Weights of a small transformer language model.
Size: width 768, 6 heads of 128, vocabulary 10909, 116M parameters.
Architecture: LayerNorm before each block, rotary positions.
MLP neurons of a small language model. Each row is named by its layer, matrix (up: input weights; down: output weights) and neuron, and shows model dimensions 560-655. Each number is 128 + 32 x the weight over its row's rms, rounded and kept within 0 to 255.
Before each neuron's rows, "fires on" lists the tokens most often at its 100 highest values on Wikipedia text that the model never trained on.

fires on: " fl", " &", " full", " age", " an", " Gl"
L3.up2597 [168 179 100 155  99  98 137 184 128 122 129 133 121 102 127 115 120 115 145  93 119 121  55  93 102 162 119 175 165 162 149 156  94 146  97 132 121 152 135 139 170 123 140 106  83 119 141 130 105 110 130 116  96  57  85  78 118 112  95  91  84 150 146 118 106 110 134  96 100 158 213 127  98 100 108 130 155 114  56  87 112  44 117 135 152 117  79 124  92 146 169 119  97 161 140 183]
L3.down2597 [136 112 139 158 118  93 116 186 116 136 220 136  54 152 116  87 162 101 155 100  70 100 110 144 145  70 111 112 160 173  97 113  95  97  90  58 159 191 126 153 133 118 128 139 138 144 142 154 122  90  49 130 157  57 138  96 153 107 113 153 164 154  85 112  83  98 175 104 162 172 170 145  67 130 109 134 124 159 135  84 121 152 110 166 125 169  93 135  92 161  91 136  96 139 147 147]

fires on: "00", "7", " meant", "000", "UN", " 1900"
L3.up2043 [106 146 185 103  82  94 176 147  91  94 121 123 112 111 145 124 129 130  90 168 112 133 115 109 133 141 127 121 108 131  93  77 106 105 169 148  65 112 178 110 181 109 128 148 167  52 157 156  83 131  85 138  74 118 118 139 169 107 112 163 120 117  58  98 125  78  87 116 131 121 157 120  75 128 100  76 130  91 134 139 131 103 109 138  95  81 116 108 134 173 102  99 158 160 112 146]
L3.down2043 [138 130 136 168 119 189 147 128 131 134  94 115  93 107  84  94 195 178  81  68 162 204 158 142 126 126 129 113  99  86 137 162 105 208 157  93 138 136 102 106 168 117  97 112 145 194 130 141  82 180 112 110 158 140 143 126 125 122 143 152 144  67 101 177 130  72 108 135 114 142 190 125 128  98 124 127 138 219 204 130 121  76 109 161  67 132  98  64 141 122 120 125 117 128 124 114]

fires on: " ", " Party", " poetry", " comment"
L3.up593 [149 112 108 167 161 100 129 123 140 175 172  65 117 101 151 150 139 136 142 164  82 156 112 121 141  95 119 142 148 166 123 180 149 132 134  81 129 111 116 153 121 144 102 145 118 190 120  58 110 183 137  96 132 140  56 179 126 170 139 174 137 182 152  87  80 122 176 149 137 112 118 129 175 171 117 116  90 171 104  91 126  56 104  93 113 143 141  95 135 110  69 155 167 136  78 117]
L3.down593 [150 117 115 176 137 137 136 107 168 140 152 113 147  98 117 110 157 151 121 103  58 103 114 161 193 148 134 118 130  85  98 143 195  89 117  83 131 138 133 191 111 141 127 141  52  78 156  92 158 124 128 169 141 155 141 165 151 182 181 132 157 143 160  59 108 186 142 113  85 144  62 116 182  62 153  54  83 110 136 156 117 115  98 199  68 148 116 178 102 116 120 162  86 108 171  83]

fires on: "S", " S", " for", " Kn", " step"
L3.up2103 [110 133  36 171 126  85  99 170 114 178 101  87 140 144 151 119 117  83 115 136 140 106  86 114 146 166 182  76 132 146  91  76 118 135 210 119  96 132 125 112 143 159 153 109 105 125 140 133 126 131  87  77  79 139 117 183 130 114 150 106 134 157 121 120 167 142 104  62  96 156 138 129 114 108 122 127 133 133 103  68 142 121 134 116 121 128 105 115  94  86 138 115 178 139 123 137]
L3.down2103 [ 72 171  99 189 139 140 126  62  90 127   5 141 122 177 139 114 125 132 114 125 162 112 135 146 175 156  74 142 129 102 118 149 134 137 126  93 126 231 118  90 117 132 167 131 120 143 139 186 130  99  65 131 148 173 139 109 158  80 125 147 128 129  74  98 109 105 141 155  91 163 139 148  95  84 141 172  90 127  85 109 105 126 178  78 107 140 146 104 148 180 147 162 168 121 129 152]

fires on: " (born", " (199", " (198", " transl"
L3.up418 [143 149 116 139 161 136 137 119 140 117 159  93 180 116 111 179 125 112 148 183 119  98 106 167  99 129  79 126  93 105 108 109 129 127 105 133 145 103 151 126  90 104 127 161 110 160 136  64 124 150 191 106 138  98  84 171 117 130 152 126 137 170 117  88 137 115 164 142 185 100 111 112  92 145  76 161 163 163  89 124 113 162 171 121 123 122 168  92  64 143 123 110 171 179 101 159]
L3.down418 [119  95 169 111 156  93  99 140 141 140 147 107 148 135 144 177  87 130 125 107  89 159 106 120 145 108  84 183 120  89 154  69 101 121  96 129 178 127 108 116  98  94 120 108  71 122  83 117 162 113 140 221  97 149 160 182  83 140 172  52 140 120  92 171  99 122 137 123 121 114 161 116 161  62 106 145 157  98 127 131 123 115 129 125 138 215 104 143 160 124 122  97 193 111 152  75]

fires on: "|", " its", "ius", "os", "us"
L3.up2341 [157 106 108 130 142  88 128 164 105 165 182 151 157 147 162  89 154  57 119 133 131 181 111 131  95 167 102 179 137 110 118  98 144 184 193 106 116  89 134  99 133  74 145 142 144 147 126 125 166 170  96 161 119 125 153  79 188 104 140 125 134 137  83 112 126  92 115 128 168 166 173  82 140  81  89 142 128 106 149 161 131 166 134 105 117 133 112  91  39  95 151 175 140 141 107  77]
L3.down2341 [ 71 119 134 135 103 164 195 169 128  52 158 163 122 172 135 129 120 128  81 173 136  84  98 109 129 107  92 135 152 139 111 122 137 165 157 147 191 150 149 113  76 113 106 182 129 144 159 141  51 122 124  75 141 214  91 110 133 100  92 157 161 115 148 208 181 127  99 110 140 147 117  94 156 153  98 113 163 129 100 117 112 117  92 124  88 107 105 112 180 120 109 152  59 138 111 131]

fires on: "ul", "ie", "he", "ile", "ane", "um"
L3.up834 [ 74 126 129 130 236 110 103 134 123 157 106  88  87  56 174 141  44 125 155 182 118  95 111 134 109 160 165 111 163 190 140 162 101 128 120 127 101 146 165  83  84  72 138  73 102 144  46 123 153 190 140 109 155 116 104  87 143  92 172 123 140 101 130  93 125  98 129 106  99  38 134  95 159 131 122 145 150 130 111 164  66 119 145 119  66 134  89  97 122 159 124 119 126  72  99 177]
L3.down834 [173  90 149 145 101 139  77  91 131 105 117 183 133 122 132 118 147 120 169 118 179 136 164 152 130 136  69 181 106 138  99 141 174 158  48 101 163 155 112 144 107 128  82 139 162 163  85 121 125 177  80 123 102 119  94 145 124 127 126 169 147 174 114  69 121 158 100 108  79 141 109 146 178 120 154 130 137 148 112 112 112 138  68 128 133 159 168 114 148  89 153 126 155 149 193  86]

fires on: " well", " long", " together", " shortly", " Long"
L3.up2006 [110 161 117 164 141  88 149 167 115 119 123  92 146 137 118 151 174 141 119 184 139 147  73 168 115 145 100 163 137 117 126 106 159  92 153 103  83 143 206 118  93 174 122 132 101 161 100  92 149 106 158 153  80 143  77 130 152  85 162 144 172 173 144 119 167 128 165  95 152 103  72 112 129  69  99 141 104 124 146 152  73 104 140 143 147 133 101 107 104  84 161 132 168 153 164 142]
L3.down2006 [161 120 163 150  98 127  89 145 118  51  96 130 176 131 169  68 153 223 120  99  93 121 126 103 124 137 115 176 115  56 142  96 143 102 122 147 130  98 140 108 106 102 148 141 127 135 118 188 149 157 122 169  37 134 143 107 154 173 171 135 124 114 187  91 174 171 110 102 168  89 139 139 104  35 113 147 135  84 143 112 105 110 105 150 133 178 145 102 118  92 141 132 143 132 127 138]

fires on: " University", " world", " World", " field", "^{2}", " •"
L3.up926 [146 103 124 174 226 118 178  69 142  92 158 121 125  49 102 139 140  99 174 144 124  62 103 151 132 107  91  87  91 137 114 167 129 109  93 156  84 162 154 118  87 192 149 110 165 132 121 153 118 128 141 131 114 141  61 175 191 140  67 170 151  82 125 107  88 124  94 106  81 116 168  93 148 127 112 171 114 118  95 134 164  68 143 146  77  79 127 159 115  89 163 119 154 158 116 124]
L3.down926 [140 141 143 109  79  90  81 148 143 128 128 115 160 115 152 137 129 183 108 121 110 100 118 183  78 101 146 140  69 132 137 109 114 158 118 132  62 114 148 128 109 131 107 105 163  96 120 111 162 123 186 129 119 155 147 107 133 128 135 103 188 123  73 162 149 196 129 156  95 151 100 186 162  43 134 183 149  81 166  65 121 132  94 197 122  73  61 116 165 148 123 139 157 163 141  86]

fires on: " 190", " 192", "0", " general", " 1950", "50"
L3.up3811 [ 99 151  98 135 217 145 116 139 109  83  64 151 179 116 128 150 169 115  86 160  93 137  99 173 132 153 117  88  98 204  54 129 162 153 181 130 129 163 148 126 111  90 156  60 160 109 119 122  87 152 123 122 132  48 155 171 164 200 117 162 150 123 119 184 112 156 127 166 123  65 137 132  61 131  98 135 200 224 107 152  76 129 183 152 111  98 152 117 128 103  74  91 120 144 102 105]
L3.down3811 [115 193 162 127 113 120 199 123 134 172 128 166 121 157 109  55 115 141  91 114 128 109  60 151 114 123 106 106 127 118 160 123 127 107 141 104 146 150 185 104  81 121 149 108 163 133 100 121  98 122 131 135 113 129 139 151 154 103 102 110 146 114 134 109 166 125  88  84 177  78 118  77 155 146 163 120  81 139 117 155 102  80 150 158 120 150 147 124 137 189  93 140 141 130  83 121]

fires on: "\"", " (with", " —", "eated"
L3.up1443 [145 106 147  99 170 164 121 112 161  82 187 123 132 132 215  88 103 118 178 129 118 111 179 124 105 206  99 145 124 120 140 123  76 150 134 142 115  56 172 107 122 162 159  75 143 116  75 114 125 153 105 129 125 106 157 102 110 160 150  79  86 176 110  95 157 119 111  82  70 174 130  76 105 150  72 129 127 141 161 121 151 143  94 137 115 106 163 116 152  62 141 103 125 164 145 118]
L3.down1443 [109 102 127 122 144 140  82 144 163 124 114  90  91 121 180 150 121 133 110 145 195 134 133 106  69 110 153 114 142  80 110 135 123  91 159 137 152 141 153 139 111 111 127 176 172 129 116 158 137 157 144 184 180  76 134 165 100  84 136 129 189 137 133 154 187 175 144  90 102  95 139  90  95  98 118 135 139  92 113 121 179  99 138 126 147  83 154 131 141 117 174 141 100  98  84 191]

fires on: " I", " An", " Los", " v", " V"
L3.up1808 [105 146 166 120 170 155  91 144 128 128 150 155  83 159 134  81 101 138 151 176 106  64 131 132 129 103 175  95 119 139  90 101 123 136 162 145 108 121 129 155 112 178 112 134 164 159  93  83 152 137 146 109 120 143  72 110 153 128 151 129  85 166 141 128 110 132  96 108 118 155 219 106 125 192  60 109 135 104 140 161 113  98 142 117 145 138  97 105 110 131 140 119 148 143 129 106]
L3.down1808 [140 127 144 124 116 166 113 109 156 152 105 141 174 127 105  71 101 164  94 136  96 132  94 155 119 120 137 118 133 112  85 121 116  89 154  87 123 119 149 159 152 233 118 140  84 105 127 158 144 128 161  96 127 157 146  92 100 127 175 128 120 115 106 134  94 151  90 144 118 146 123 105  48 143 153 111 160 171 114 135 114 114  54 147 118 147 106 146 138 149 132 150  76 129 193 134]

fires on: " of", " D", " Mc", " David", " S", " 21"
L3.up3275 [151 136 123 101 163  79 106 135 148 119 173 164  88 108 152  42 151  93 150 126  93 107 131  89 117 131 103 116 123 108 107 118 106 176  89 167  98 194 134 114  73 148 149 115 162 101 149 108 101  88 137  91  81  92 159  98 158 165 134 135 141 115 106 160 112 154 157 124 198 142 173 150 127  98 136 165 152 170 123 139  46 154 166 143 142 126 158 134 137 151 138 150 129 180 142 136]
L3.down3275 [109 120 179 116 118 133 124  95  92 138  77 176 165 113  79 134 159  96 123 173 118 154 196 158 129 216 151  99 145 171 212 154 155  94 196 108 123 144 154 120 124 137 146 107 111 116 189 127 144 121 149 175 107 128 126 100 115 124 119  69 126 157 187 156 115 137 111 126 146 140 156  95 127 152 225 105 136 150 140 140 101 130 123  92 168 153 141 119 157 213 176 114  48 171 142 157]

fires on: "are", " Car", " bar", " vis", " pass", " Bar"
L3.up1606 [129 134 139 117 164 177 108 158 140 118 112  97 114 132 143 133 151  87 184 114 147 161 128 120  88  98  83 128 124  84 110 156 159 168  98 141 150 139 103 112 119  92 137  92 148  80 109 119  82 147 140  97 104 171 128 129 152  82 112 135  97 126 111  87 132 151 167  97 161  66 192  88  84 193 166 123 125  92 107 150  92 121 142 115  99 134 125 165 102 161 182  67 118 162 138 163]
L3.down1606 [138 108 117 143  78 145 159 130 155 100 138 145 153 152  94 126 159 144 195 100  93 125 153 136  97 173 132 125  61  78  94 117  64 158 138 154 114 174 103  97 158 144 156 143 127 112 141 180  70 133 173 146 103 124 148 114 152  78  93  78 146 172 129 133 202 115 142 178 114 135 139 158 127 108 145  88 154 174  99 117 104 145 146 160 168 118 140 123 119 118 162 107 122 164 106 125]

fires on: " for", " sp", "ip", "-p", " dep", "P"
L3.up1060 [ 83 120  98 180 146  79 168 153  68 118 119 130 132 182 227 179  47  91  76 185 143 142 172 164 160 159 186 128 100 164 151 159 134 139 105 188 135 114 148 117 118 135 152  99 135 122  81  99 161 133 157  67 160 129 108  43 112 100 138 176 125 114 134  97 168 136 141 102 154 151 146 133 126 118  73 158 195 114 174  91 129 140  91  80 168 160  80 154  97 108 145 143 196 109 135  80]
L3.down1060 [109 157 129 191 104 189  86  75  63  82 116 163 152 132  92  80  80 144 120 139 136 119 162  56 129 118 144  90 138 127 154 120 152  94  75 119 136 117 127 162 122 111 110 135 104 128 113 170 168 113 139 162 136 132 183 132 130 139 123 142 159 110 143 103 165 220 103 124 137 148 126 142  86  93 145 167 131 167 119  83 114 101  87 141 159 186  98 119 100 106 156 106 128 143 133 123]

fires on: "2.", " 1972", "1.", "2:", " 2022", "1;"
L3.up695 [ 91  66  99  81 134 152  53  82 167 175 119 101 108  82 169  90 158  87  55 127 135 173  88 140 108 134 138 141  45 158 103 106 129 103  94 159 137 146 195 105  73  75 114  77 134 166 101 118 105 148 179 165 131  89 114 181 126 109  69 183  95 160 130 100 222 140 133 114 154 101 195 121  95 139 113 132 104 104 140 146 136 157 182  78  73  43 111 128 145 152 119  94  65 187 125 120]
L3.down695 [159 168 125 177  82 110 122 131 127 107 157 110 190 202 143 161 126 128 114 158  57 141 184 129 145 142 168 133 135 105 131 158 151 147 140 109 121 122 210 135  83 135 127 101 106 165 156 140 107 118 139 142 145 139 137 176  90 147 145 152 176 110 185  72 127 151 169 175  74 166 110 164 108 122 191 134 125 160 103 189 148  72 126 111 172 115 112 151  94 182  65 163  64 142 113 146]

fires on: " located", "way", " CC", " situated", " origin"
L3.up947 [100  66 125 158 239 141 131 108 159 173 109 138 115 110  88 141 120 142 178 169  88 120 114 152 189 125 132 134 122 179  54 122  99 115 154 150 174 169 107  67 111 167 126 118 163  53 146  97 187 137 169 122 114 104  73 154 157  86 101 112 184 173 161  63 167 166 102 131 158 151 108 110  96 189 115 124  99 138 117 168 162 121 152  91  60 100  90  76  87 128  97 127 119 124 125 169]
L3.down947 [ 59 133 146 130  70 168 150 115 182 118  96 123 106 180  74  75 166 189 172 135 148 117 151  83  96  99  98 123  99 109 101  91 104 151 202 158 136 121 110 208  94 120 181 215 143 117 134 140 120 151 110  74 128 129 159 142 123 187 142 106  93 148 175 107 189 211 120 125 198 102 134 148 197 110 178 182 126 104 128 128 170 123  93 141  96 106 110 136 104 190  98 212 134 206 119 132]

fires on: " D", " De", " Temple", " TD", " Ben", " Van"
L3.up670 [157 155 121 119 137 202  94 150 159 133 133 149 109 106 169  76 116 134 132 157  90 164 135 145 166 198 140 101 110 143  84  91 145 120 175 127 136 130 100 122 121 154 111 154 194 118 135  49 177 118 109 128 147 128 186  91 164  81 114 151  72 161 116 103 127 138 140  87 115 203 170 111 143  85 116  96 152 139 144 168 208 147 154 127 111 140 116  76 153 117 111  98 183 168 106 152]
L3.down670 [ 96 116 111 178 166 141 181 108 138 160  91 130 151  92 181 145 149 174 176  84 106 133 164 110 146 143 138 158 176 170 137 158 161 112 172 154 134 168 118 167 134 150 120 161 126  61 199  63 124 111 113 152 117 170 173 140  99 123 179 126  62  81  80 182  67 122 102 112 161 165  95 146 129 145 177 140  46 147 127 102  99  82 138 168 105 187 111 167 104 136  96 101 134 104 107 146]

fires on: " National", " s", "os", "S", " national", " ro"
L3.up3585 [106 148 156 150 158  90 140 148 140 161 143 131  59 153 125 150 118 132 117 151 115 121 172 163 151 148  82  71 118 101 134 107 151 150 150 102 112 165 117 104 136 131 155 113 127 151  65  56 147 125 102 134 158  60 136 159 140 126  81 159 149 146  94 143  48 101 163 109 133 142 177 109 116 146 138 181 107 145 168 163 141 131 139 117  69 149 114 212  77 111 191 141 112 163 143 185]
L3.down3585 [167 115  97 138 164 146 111 172 147 114  68 122 101 109 147 126 133 143 163 125 112  98 180 176 148 128 146 160 159 137  86 139 146  62  86 174 131 174 142  95 142 146 186 111  74 124 124  92 130 128 185 149 168 109 138 138 160  72 108 134 157 103 101 110 142 120 148 161 139 106 166 147 146 196  95  58 130  88 135  75 133 107  70 142  77 150 198 103 145 100  84 150 180 163 201 140]

fires on: "\n", " P", " cre", " Batt", " written", " Ch"
L3.up3702 [123  93 112 145 158  80 115 121 166 129 108 124 140 127  75 162 121 142 165 109 134 126 145  94 138 185 150 104  97 129  95  80 110 109 149 159 152 123 137 114 110 108 151 109  61 148  95 104 126 147 130  93  35 105  42 163 167 173  89 148 166 100 122 171  79 145 132 111 167 127 124  67 153 105 144  87 156 117  81 127 116 140 158 132 120 156 134 157 152 100 204 119  64 124 171  56]
L3.down3702 [129 142 149 185 138 127 153  54 151 103 164  93 123 119 153 119 124 128 116 135 141 204 138 152 125 197  77 139 138 133 139  67 128  76 132  98 100 162 147 171 120 119 167 150 131  95 155 107 157 125 157 154  98 154 143 159 157 116  82  94 120 164 171 116  93 139  64 122 132 108 169 106 128 185 148 108 154 150 159 200 161 116 145 124 165 141 155 126 123 157 165 131 115 136 163 111]

fires on: " New", " F", " 18", " (", " (f"
L3.up3380 [161 152 107  92 154  90 178 107  79  97  88 116 134 127 130 125 114  90 132 113 161 137 140 126  91 174 111 138 159 160 101 102 204 192 138 175 117 118 131 120 170 101  79 105 118 140 101  28 138 175 146 120 147 153  63 116 124 156 140 179 123 116  77  98 101 122  65 147 191 119 104 171  99 169 101 181 148 155 131 194 106  76  91 133 112 105 135 122 106 173 135 114 155  98  84 121]
L3.down3380 [ 61 143 147 145 164 172 135 150 114  84 159 119 127  60 131 101 169 148 200  82 110 120 145 154 180 113 105 132 162  72 123 146 153 162 105 130 127  98 110 146 124 124  95 125 142 142  97 179 176 110 118 120  95 165  91 145  76 105 156 132 210 137  94 143 116 143  99 138 144 113 138 176   0 149 140 126 144 173 156 109 130 132  75 110 125 113 132  72 179 125 133 164 184 160 156  94]

fires on: " it", " member", " others", " members", " 45", " 5"
L3.up1478 [183 159  81 142 190 150 114 140 107 156 174  66 148 137 133 158 131 109  85 174 112 158  83 125 120 171 169 119 148 158 116 119 125 140 107 146  94  86 166 114 127 157 165  95 133  96 121 152 114 196 122 112 184 160 156 117 177 147 139 147 123 203 152 167  75 145 122 152 119 167 150  88 136 150 115 103 129 146 110 131 111 110 107  70 136 141 159 110 125  77 137  92 127 132  92 147]
L3.down1478 [127 146 127 129 166 110 147  83 183  88 114  94 122 146 124  73  88 110 152 101 113 118 155 111  97 108 121 162 118  93 136 146 189 157  96 127 177 117  94  89 135 120 124 154  83 129 105  76 128  75 130 143  95 121  95  79 112 136 134  75 117 120 167 116 112 146 104 124 165  56 126 119 138  88 109 106 146 124 172 132  85 143  77 140 166 116 151 143 134 105 137 183  77 115  52 136]

fires on: " an", " position", " non", " post", " non-"
L3.up1128 [105 157 110 133 138 108 102 101 142 193 150 142 118  66 102 137 120 120 182 158  67 115  91 168 158  99  78  96 142 149 168  98 141 150 149 123  89 115 111 149 179 129 115 159 174  63 156 182 102 142 118 160 123 129  78 151 153 178 120 204 127 129 146  99 102 130 149 110 170 174  46  86 101 117  93  87 114 138 133 141 119 121 117 114 132 137 103 179  57 148  94 137 121  83 127 162]
L3.down1128 [123 134 166 155 124 146 126  94  99 115 170 154 136 120  80 105 178 157 137  97  79 162  84 121 137 183 102  80 175  83 178 111 192  96 147 225 148 134  71 122 145 129 135 176  69  93 106 180  75 113 161  76  74 111 119 127 113 146 115 179 124 111 148 127 144 146 165  78 159 105 132 125  83  73  79 139 174 158 153 155 164  87 206 179 126 132 120 157 142 151 107 158 116  98  98  86]

fires on: " bond", "-", "yl", "eth", "ene", " en"
L3.up2396 [116 207 178 152 142 119 141 118  93 131 150  96  80 128  99 166 111 139 165 157  72 110 136 167 106 113 114  93 146 152 151 117 179 148 174 134  80 147 156 141 101 165 104 158 116 118 136  90 109 177 140  66 151 141 157 131 146 182 169 144 124 105  97 141 148 157 102 127 197 153 101 130 163 104 147 109 132 140 110 170 182 163 183 106 152 151 147 127 124 140  94  97 170  92 102 144]
L3.down2396 [109 144 108 121 114  69 127 128 141  93 120 145  99  54 109 169 111 156 122 151  85 141 160 157 107 111 124 107 112 107 103  64 130 148 107 118 137 152  73 105 120 184  91 190  96 157 111  70 145  97 104 133 140 154  79 128 112 101 143 137 150 106  96 100 109 152 126 150 114 150  82 126 141 135 116 100 106 127 101  71 152 123 122 124 126 127 141 110 130 129 155 139 130 144  99 126]

fires on: " Port", " Music", " Paul", " com", " Com", " Rock"
L3.up2889 [ 95 117 135 140 207  78 162 131 190  96 164 166 121 130 129 168 118  92 118 134 124 165 152 127 129 138 104 119 115 166 151 101 146  70 148 101 157 157 158 120 162 108 116 129 137 143 112  82 127 158 130 100 148 142 189 180 155 156 103 188 112 183 105 116 100 151 151 116 125  35 114 122 117 115  94  69 120 121 151  90 136 164 146  76  87 144 110 121  60 136 102  97 161 125 159 147]
L3.down2889 [167 153 113 127 103  95 152 101 171 128 105  62 115 145 158  98 109 188 103 110 154 157 131 104 130 142 112 105 139 122  57 138  92 175 159 135 121 105 121 131 156 129 117 118 133 179 113 126 189  95 128 132 140 123  95 124 184 100  86 143 131 140 134 135 132 129 100 200 112 116 109 122 191 133 102 110  83 158 170 194 172 151  79  89 196 125 148  92 140  88 190 130 115  78 144 167]

fires on: "ul", " M", "cer", "yl", " Ch"
L3.up2957 [114  93 141  96 150 150 143 114 139 137 160 140 148 119 141 136 152  49 110 126 114 135 156  95 155 150 177 152  75 143  96  91 104 176 187 108 166 101 113 121 125 100 127  52 133 138 129  61 167 120 147  68 126 109  91 163 210 112 141 125  68  65 126 159 121 119 153 194 161 106 140 136  71 148 125 125 123 111 154 183 161 141 149  85 142 118 185 152  79 150 150 153 130  61 124  84]
L3.down2957 [131 104 103 151 138 133 130 141 159 142 149 180 172  95 134 125 125  72 146  85 118 169 107 155 132 129 144 117 154 127 157  97 115 137 123 106 161  88  94 133 123 130 133 126  75 121 111 150 146 156 216 161 185 185 130 134 114 138 163 137 101 106  46 141 109 102 141 126 139 108 134 129 204 123 124 125 170 108  64 117 119 139 102 103 172 116 138 124 129 114 122 129 173 126 146 102]

fires on: "-", " W", " J", " Jan", "-2", "R"
L3.up3687 [143 176 131 155 148 151 168 203 124 166 111 119 151 112 147 104 106 118 179 185 101  67 118 154 125 133 133 130  52 112 114 103 155 165 142 164 127 113 160 147 141 110 135 131 185 112 183 104 159 114 124  71 122 129 103 108 158 158 148 139 125  61 121 144  87 116 137 118 125 111 175 156 136 146 133 143 110 153 165 146 149 111 162  95 117 122 109 111  85 162 118 153 166 104 104 119]
L3.down3687 [ 78  67  95 155 108  81 121 129 167 135 206 127 112 178 105 148 110 104 162 191 123 102 140 151 157 151 112 108 179 186 131 129 103 156 134 146 161  50  50 104 113 173 148 124 116 183  83 142 125  89 137  90 111 100  67 130 123 159 126 133 170 111 135 176 134  93 148 124 111 122  59 139  84  73 115 111 104  98  79 167 140 113  87 114 103 151 137 183 113  60 131 186  92 117  95 115]

fires on: "O", "ost", "TA", " Lou", "let", " O"
L3.up2010 [135 127 127 131 105 105 139 132 136 145 144  91 107 140 114  93  78 116 139 162 127 180 103 193  95 168 177  85 117  96 118 106 130 181 101 133 163 127 133 168 111 153 168  84  99 172 165 136  99 140 145 109 119  83 167 131 128 113 113 201 123 169 128 106 175 177 165 164  46 112 175 120  99 181  92 113 118 131 151 148  97 144 138 119 175 116  82 129 116  79 131 132 169  93 127 143]
L3.down2010 [ 99  85 114 175 119 121 144 181 101 130 141 149  94 132 173 177 183 137 135 112  77 104  90 105 178 174 149 146 147 190 137 167 128 113 135 116 105 135 139  54 150 157 103 121 163 111 151 115 112 121  84 104 164 166  98 104 100  91 145 140  69 144 112 169 107 109 113 101 106 201 170 106 119  98 133 138 150  78  92 136 123  78 141 134  71 125 155 110 120 131 155  96 199 163 156  77]

fires on: " (198", " (199", " Tom", " (t", " (m"
L3.up3502 [142 103 156 134 170 209 133 130  88 166 190  77  36  98 175 147 189 134 136 157  97 159 128 142 113 134  92 134 105 141 126 142 116 149 106 165 195 144 152  87 163 109  94 145 152 148 145 123  66  96 169  87 167  91  94  84 101 132 104 151 143 128 169 117 139 129 120  92 111 135 160 148 125 133 115 142 132 163  86 144  88 114 169 149  64 128  83 123 150 142 112 129 146 146 168 108]
L3.down3502 [ 87 176 108 158 124 148 151 188 142  93 186 145 108 116 103 130 185 166 115 139 180 157 173 138 113 123 137 152 116 190 184 136 132  89 103 146  92 104 136 135 176 122 146 129 109 207 163 176 137 112 175 160 104 135 143 100  99  85 148 163 113 184 129 158 123 130  96  96 133 119 121  89 102  97 140 128 126 124 106 150 111 158 151 124  95 126 116 126 131 163 130 153  81  77 141 142]

fires on: " S", ";", " Pl", " 18", " El", " F"
L3.up2829 [131 172  95 176 160 126 164 193 150 150 129 108 146  88 117 172 114 126  91 187 155 100 133 130 123 130 147 145  66 175  85  85 190 137 120 130 128  79 132 132 163 152  96 174 114 116 111  73 153 215 144 116 139 132 133  58 184 144 158 143 148 175 142 155 163 134 114 120 103  67 114 132 139  57 103 225 106 123 134 132 175 124 156  92 114 192 162 163  54 116 128  96 141 114 135 123]
L3.down2829 [ 63  98 178 148 199 164 128 140 152 107 131 167 104  93 133  86 170 121 132 165 122 173 113 112  74  61 125 109 108 126 118 152 133 180  84 123  49  79 109  83 137 143 132 143 172 170 123  91 107 155  75 119  81 144 131 151  63 144 143 131 129 111 120 109 139  87 130  86 137 117 145 173  63  82 135 208 143 129 118  86 108 108  92 166 137 142 152 152 134 153  66  84 117 101  97 120]

fires on: " as", "er", " also", "ik", " reaction"
L3.up3838 [107  84 136 145 132  91 160 140 121 121 174  99 162  58 120 147 101 131 127 105 113 166  75 125 154 136 143 140 103 103 141  66 113 154 148 170 132 166 138 102 115  77 146  83 110 111 108  81 126 130 122  84  98 124 108  99 154  97  74 150 136 106  99 142 104 167 139 131 172  97 126 150 160 104 138 131 147 139 151 128 130  90 180 114 157 129 150 116  88  88 107 110  59 152 154 114]
L3.down3838 [129 141 125 123  95 135 135 189 111  96 119 164 122 102 133 117 154  92  75 138 145 149 119 132 145 161 103  79 136 125 144 155 119 176 121 151 128 116  85 103  89 105 149 153 109 124 135 109 147 162 189  75 105  80 135 178 103 114 153 137 102 146 146 123  84 109  98 151 118 138  75  93 183 126 136 162 136 125 115 152 138  71 126 116 108 147  98  90 127 161 137 102 103 130 140 137]

fires on: " in", " 1st", "irst", "–1", "ou", " Vol."
L3.up3472 [118 122 125 133 124 160  92 138 141 169 157  63 154 155 125 206 106 156 130 123 134  34 113 167 100 128 114 136  52  61 150  94 127 183  97 145 119  72 123 144 133 131 107  84 124 136 117  87 127 224 159 136 136 136 121  86 171 161  43 148 162 170 138 176 138 151 122 111 143  86 135 150  94 116  72 150 244 130 139 172 127 128 229 154  98 181 166 159  72  73 160 101  97 132 126  98]
L3.down3472 [166 106 164 125 110  82 155 147 140  44 157 120 181 199  84 140 116 195  74 103 122 129 142 202 179 134 121 190 125  88 136 153 164 110 177 154 191 169 101  77 150 160 102 100 134 157 138  88 147 147 129 140 128  95 136 132 113 163  81 135 141 145  91 144 126 115 183  47 107 151 110 104 159 113 155 142  47 164 114  96 164  93 109 145 137 166 127  45 130 123 109 136 111 120 155 123]